config = dict(
    norm_eps=1e-06,
    lr_mult_down=0.7,
    doc_mask=True,
    steps=4960,
    dataset='wikipedia_en',
)
MLP neurons of a small language model. Each row is named by its layer, matrix (up: input weights) and neuron, and shows model dimensions 0-127. Each number is 128 + 24 x the weight over its row's rms, rounded and kept within 0 to 255. Numbers have three digits each.
A block is one neuron, or neurons of one layer that tend to fire together. Before each block is what it responds to, as a language model described it from the Wikipedia text at the highest values.

Description: Foreign name fragments
L2.up695:136149116120086158169165116131148133119107122111161126140144075103140100139146127120113180123132115142116122138124122119117175115158111139148107133157131067154119146099165164081071133154122117109149139133141095146111113147114128120118160142173155113103141155135116091113090140120148123085129129137128138150153164108115089098112152122129125136133160137075165184135117115120103127108069

Description: Person-description slot before nationality
L9.up316:138139128125170139118097125140150125077134133175158190094144148117114123165180134119112134148139119120170106135156098130099129093092103145110114158148102134110098100124121118127140095135099113153109101164145095155121159124170086154139155107114146126125116113111093102131119114158094106128158101103108172126142125125103132119148139119151142131154128115128116134084135094111113127176115
L9.up331:103139119151119141107102083127127121146129162109162169119107137108108111135109109122138152113109125112125118168162159125188173153127127162101125122162151101126161151156146054114183099145100149099197159130141104108160114129125070127140124115141111136147181116132107052143114175132092151137145159174128157165156151141092167168102175115188151122137146166146142141176155119117099121173164
L9.up362:109119148092097146133136155105143151108077116108110154134122135117113133140185143121085145123137109132110150107147154109090081141058113184146126104143102083125148169122131143128149123163135104152166111157160158089116151143145168160123119127112083175074101140148078138114139154104153122094163152141135192118116172122130123149098123131112191127147126073118122145133117074090152181117144
L9.up571:089157129098093094157138090060144108115142169124146145121091089154106197115133153147142097173130128115066131135137124080148146135100118116158175111163141142123136166130133144126136117108101183152137143144143197100144151132129153133130149117108158135151145145125116145114143136167142135121122120147118140114145094138112096145178127134139138115132139104120121138136134126167085120132114
L9.up588:127152127192104120137129080115129131101144152145125163136081100134121151125155148141107123152113115104143104095149138149122133113100107161151134161142134093152079115060155134179163100126133111103093138130111104128171139104137122162095110130116155119148174132166123142139131131127082110105140107086139148142104133144113146102095163124194103104177155099154155141057154140137139129147178
L9.up854:169153159140175127143110164128141084105135139107129105118152144085108138119130134075098130093167148132141124140117154117114092110113114200138162132147131110174155150122143113136083103151142137201103111120129130120122166158132109111175121156130109136092159088129067135108121157156156130145096115121152156130113080149165114136135120137102168115160140117127134131136157115132107109169137
L9.up1029:114137125093094096114141115107108106129121143112107119105091111156064199104121119151096140132146136133135159141105085126132131138117131106129162129107143127112133118103127145132144100163101145133098152146104133115120137121133123121119173130081122098094156140116148151138129149115164081137123117148121092093157139155125099111120109109147103145120123112136109138133130130158132081122179
L9.up1493:149113111100121124116165077111117150135105132116129165131136122097130139133152166129146121080071112125115135087136121117139107113077123124125103166100132130152078175085139144156085134131131158151150122154134148138136144130106073164149100152122131146127114129098066144143103147133125121099137118105131148126145142124115104110183139077149134135158125078130104117070150187092134064149155
L9.up1605:128128157092119096137121160083105132141093101136138138123118193149107111129126168138113118127093144137158169163125115129148132101171155116151151096125167119100108114088124090115116149124141112179124157104101128078151130101156110127176117122132122098089135122159065124138104098122165148115171118138109129150127130131123120102135114132118110130100123103139146104137130126133166098138126
L9.up1933:142132093111139105141127202115103143103150159130121188105093096100125089108124149104164109133132136147116164109137100134113147091111097128138146172109134137108110165131117125186147124148126124138177184157141115132096108117110100159134138134124148127157080073116097163137124155145143126127115167150111127130144121126104102151085103151150125129137139146130145129113133118160142135162098
L9.up2160:119106126114071093147135126082184116142144115105129163111128123179136181126116144143146093141146122109082131134149129103139135111125119148116129129137156126099144128131104110134187109131107118129118101098151125075171139124152105143114149128085127129155087135150114118104103131166112120111098082105103100092141088167132117156124127106109127115185133158134105142124100140119143137124116
L9.up2238:168140120148114091134085082105167138084118134136094127122096113160135136124137119147132139118108148170116097101130128147112085076115127160133122137108132124165108117138133130114121079124158158123145127151146121120137130135143164155173131120100135106126125134128133156156125142134083111156139185174105113133159136146112172097105102122136116164113149135120132095146137145114114136072139
L9.up2612:086118142157154126109150093118156083075122110134151142128148163097080171114108129093087111144097118168157124119141080116132121108106113132122138139127089165106113091127104112159127134139126133125112120142116062157127132102133125118119121083165131107117135112175132144175133130122038132156128103119152134123143093137076134135147100140155155102150098148127137130098121105136109092123113
L9.up2670:120102157144118128136126110103137101123131164102077114120130099173113110124152152170131121158095113088140116188123111133138131141122134137127125119150125107121142112108112124125146135133127134130095120128132115111142149171137119129100158148101205121105142171084146129122149170113061144089137116128146152133094149114124104115164123193155095114123176135132115105095147121130136113125138
L9.up2744:182132124091158112141120163122117164124093142125137129084151151143130099150145173114119130134123074123126154140155144102138133108131150152136140096121124144142144076103113142159131142097146102149113156092135108118100121156189115120129120095121117125150115102128138098135097136149155149114160078107089155151127134097137120087141143103163140183128131131117144134098132122143083099157139
L9.up2861:113130101136135125110140108080133203123097126142143124151124115162118142131125090116102106128144117129185139131162087182121115131150080148105125171117094132114143162139168139127170140107156151179159104148131139198162093102111122120129176080132099149096159108145081158134124144120082133138154070124140141163128102132143070183113151078133142142126093116117133098181154149117126129205125

Description: Biographical lead articles
L2.up2342:103085167160091153148145125126156123121080127108125127153148077110135126125151186101142123141134119182149115151140111137156104151112102115158160125135154128136121148123111119086146131117085114139161146129141139171119159170155161157132133110170109117091151147122109083094178139107103132136105102101131119123117144119125089088076126158098110128158126123137145150104150137120108085098112

Description: Romanized Chinese name syllables
L6.up381:087140160135132143137129170110127198130131115130109151116092077172121122126152129147136117113158153134124099141128153108088110130141157118161119128128088161162136168083134134101153135103122117080096092091137111156119185114123082154172175142107117120128168143113151103136148139141052140152154125160162109136125104112154168155117131099103151111177105153123151117127130104124144140152137
L6.up1877:128146060128075124116169108151137161108104154076095103083132119144142092102123136136113116136190132156083117104150132116113158088154131198133135132161101116171156109097142123140070169150123130145101119168081143132140125123144134125174134123139094101132148136111133122141159075103121109121094122119035129134129171139149165141142171084137148156138117119117136125124137115108111134146119
L6.up2425:112109119115085177073101153140143149096129140099128121098084125150096140096123152122091121144154125182135151124124157128097154106153140155134111128120102125136140111083153101101138138130118141120135165150124083163120148110143079108167148141123087098111107186070150110123097131138108134092147097157138106136127149138123138138055097102111152121161156087119140124146126108137158087123115
L6.up2867:146137084090088138096109135101147143063121134082145109063111111129093093074147147116085090138157128136120136119121133123123150108132148166132109152159113095144139083046133123098120158112150134136148141159109079149087156104152091108140144084143154130092138152107133092131111163114134100108176103132106105127128159125110127135129115137166160136150133101093182144142169106121127115135089

Description: Chinese name onsets
L9.up34:140131127122100170141094126090151165114120145119127088132143142148098106098128123129119129161119128104087106133126148127115105099164092122125108131111123137067165115151095152083108107110146124117125118147127086173096163160147128125140156156108162115159094080149114141140132183120190115090127171142153108123098146158142114131082125140094131122143143093089126141131132164116107143124131
L9.up239:143123104106116133146141127101156134100105096131163114105124128107186104124109135148093124131125142101147104131103155156132102129153124074111081113128138127122110068094132078110159119151137119116150142145146119139141132137126122105166128151111140101120121127117105117126141104080130093149129137102094137161116152115087191100162145102104128155162126174117151108158126127122161089137133
L9.up410:118103083137146132103133111150140148112123172150137140120116124089147060115145093113123093117153184115112100182183166117129139131118140117114100124134135120153162151100130104096083143131139099160110092161131156081109127118140123089171152117172112113144143190161137134104110172119169121095139121141120114135128103169138135105136127127121126146154140122125145126135164125099114087153099
L9.up411:173103077161065125107102087124121122120142114133123125148181178126142111122134154133162130112108110146153115116154120144147129077133146104140075170102143131132099078137131104126106126145122140123141147116142133196088121144161160162117178085118121113096131117141053163154119118131142097120130136142111134130122108135147102138150091177133081127168118127174143122145102129127104155168134
L9.up594:121121080163105124121135107150148183126087151127134140113122167118132124100100142120129122118153137137108126168144116144134191078154135171128117119137191144095122134099115129096078101152104107099134138133133137126136139089161123114104175140143128109170092133114134144146136115144151095148118156101089111123139156108123132155108112159123143131154125099132115145128154108151097110107112
L9.up698:151163098132124080141175107162103158092152104099095132137111146152133169121114126097114137135089123160157109131169202162114151132105137159144152128128146090181139128093151079146152151131095136084143158179163147128165150129131134126117150107094104155132108097145142117137110154166136127125131121109082130183130137108134116158169127154165128142125162132164118124144140112109157133164120
L9.up1135:094125132062118145106127081172123128136171119122115146158087143132158132115135187140128169141128122146118122146149136138110104122125154127124114148109139123143107143124145113094122129092115121128119149128136151169111125105134116111133135125159077136117102109088082185117105179091101108118131141105149095098123134127125133139138136121121086132156142175160155130120114163076155083079133
L9.up1693:108069091134110150119124162104138136121099142139092133116130137117131172186138126119081123096126129182145158116109163118133157119106129135131117115134127147123144090097136140101140119149144158158120144126155102132171121155141101096151137149096118125151147128115108118121141150126133101109109080133128171109156092132111125128139137169144156131115142163133149131145118141114119127052137
L9.up1714:124123095146059134126168118183153073127167150129142121137122123116090161111133138161132143118166154136142125130138127163148121086126107099123136118145151092144153112132154098133124141168106119118159120155116136190121120124122140157162144121111110143154140130101185114101124125129059109068183146121116157151102091130147187182145113128175139103124120109165101074129144137131132156155091
L9.up2013:109127097085103138065113106100167131103123106114128124138099117122125113106182152142109150098129135103128160139105164125165140115139164124116115114137140127137131144091134116155149117156130153079127137154087121173103153128156115096162143152114150137104124157117161155126123141098118099139120125138116115132132170097110176167109123139141105129131141101100164133108150139112104133105148
L9.up2178:149130103140136121119160130077115172125129165113171110111148132120111118094180108146095091098156100095115066100146154156090168107161131138118111132138115136128157121105139111115106096132128147154116097130102104094127152092130143117159129116166111100144099153133154110143143110131109121086117075114152151153133148182113169141155143182152100137117165149132148072070134128118103096139187
L9.up2263:149071113135080136147090173172120138108139140062136162194087138116150134135169134147162113122152130118146097108122142140083109140096101121122134143131146114149101146114150103127131135114095120137155103128109126142103125154162129134143107094089133143147128160174148098113120162085089114130104156099047155142130149135126139125089141132095097150140140141153145124107117125148134133134157
L9.up2338:135143106088116124103102120107166169066144125103113110134155118122135110158144142119081103135135108123123114140152142155091154102090152079138109104159092167124134123116130156146081154116101088118137148135165130145130112155141130088161159092124104118104109135140136124119115175075077113110154127087126114154155080125109195128141146141141103131111089125118143173140155157137175091146083
L9.up2698:155131102132114142106152088143139128110143154151136077113151091111160138118161210161115067103138119110135129117106129134125153092123163124130154128136092134101145116089105122114118156112178141135136113136144101107108153118124145136138143130163138115139111125147116158101129133159145089095143125144090131125122120134100122149146126140144110154129151143161075129141089172140148135140108
L9.up2743:105150101151149083120093133094127156129141111124158113148122096180141159126182128115101137116116117130135166167125120118093105099127095142088089116154150098150117141150147130095154123145157103145134127155099113123136128165148129135105122107174103122137139098141124116148133114160145103135103135155131101173105122143151087142171108096132109138106124147103146107158124105080148128125143
L9.up2823:113083129097134095108085163090103148123108111140133120094112199141134134101134136102094116104127096087124132120095123100140151109096099115140122129126097107144138127109128111112125125152189131101080147121107100142136150124152111154112165122142097117145221163125088077117138128167113110149134082111076123105126084169152141141122114135132115080092139132128127190110144120171105093119106

Description: Lead-in to person mentions
L6.up621:161113117099132096173109126099137090160147129102123092094123140076172138100131161143087120117117121158129179115131165137122141125077091121142131126178154140109141148110134145119128122127102128150174133135148130101151124077151124137142148117109132087117141146142088128132124116157115154121113150122135124139110118127074149120148142112191131108141107094111154129149120130133113164139125
L6.up625:108126127106121139150134155102118130112142178154162139135130145084140185101103155110117098125087120093125179113120154125148147145112084123142124089134145134114098133124124082129152133128150159151161101114165133112187160089130107156144145114132123135129110156155123146148124148134136126124092158154104119090136111104155177154114123107152125150148123136134121121124190134109136165099087
L6.up830:090126159100119117086154132102137097112102145108098088115112135155085155135131142106108104095158137138151153129157126084074144128106113123146125119149135141158151129115146145104115178135100146180120140147134177097134149071126115167153128123118114158122139124106112134090121138102086112151155131063124116131101105140089159162124134121172075142117097117133153136139156157133099084143115
L6.up2702:113099120141093121153095138122079124159103131123137125132123124116125128116114170132104125077146116099082098118154105109120094094141125145107139149146125124132101127128128130139129150137100146153146147102139112129149137108129090133132144142123134120132149173111139133165129125142075101146112115110132119137104120130121167119082152139160141128135126098155101137115155149125145168152132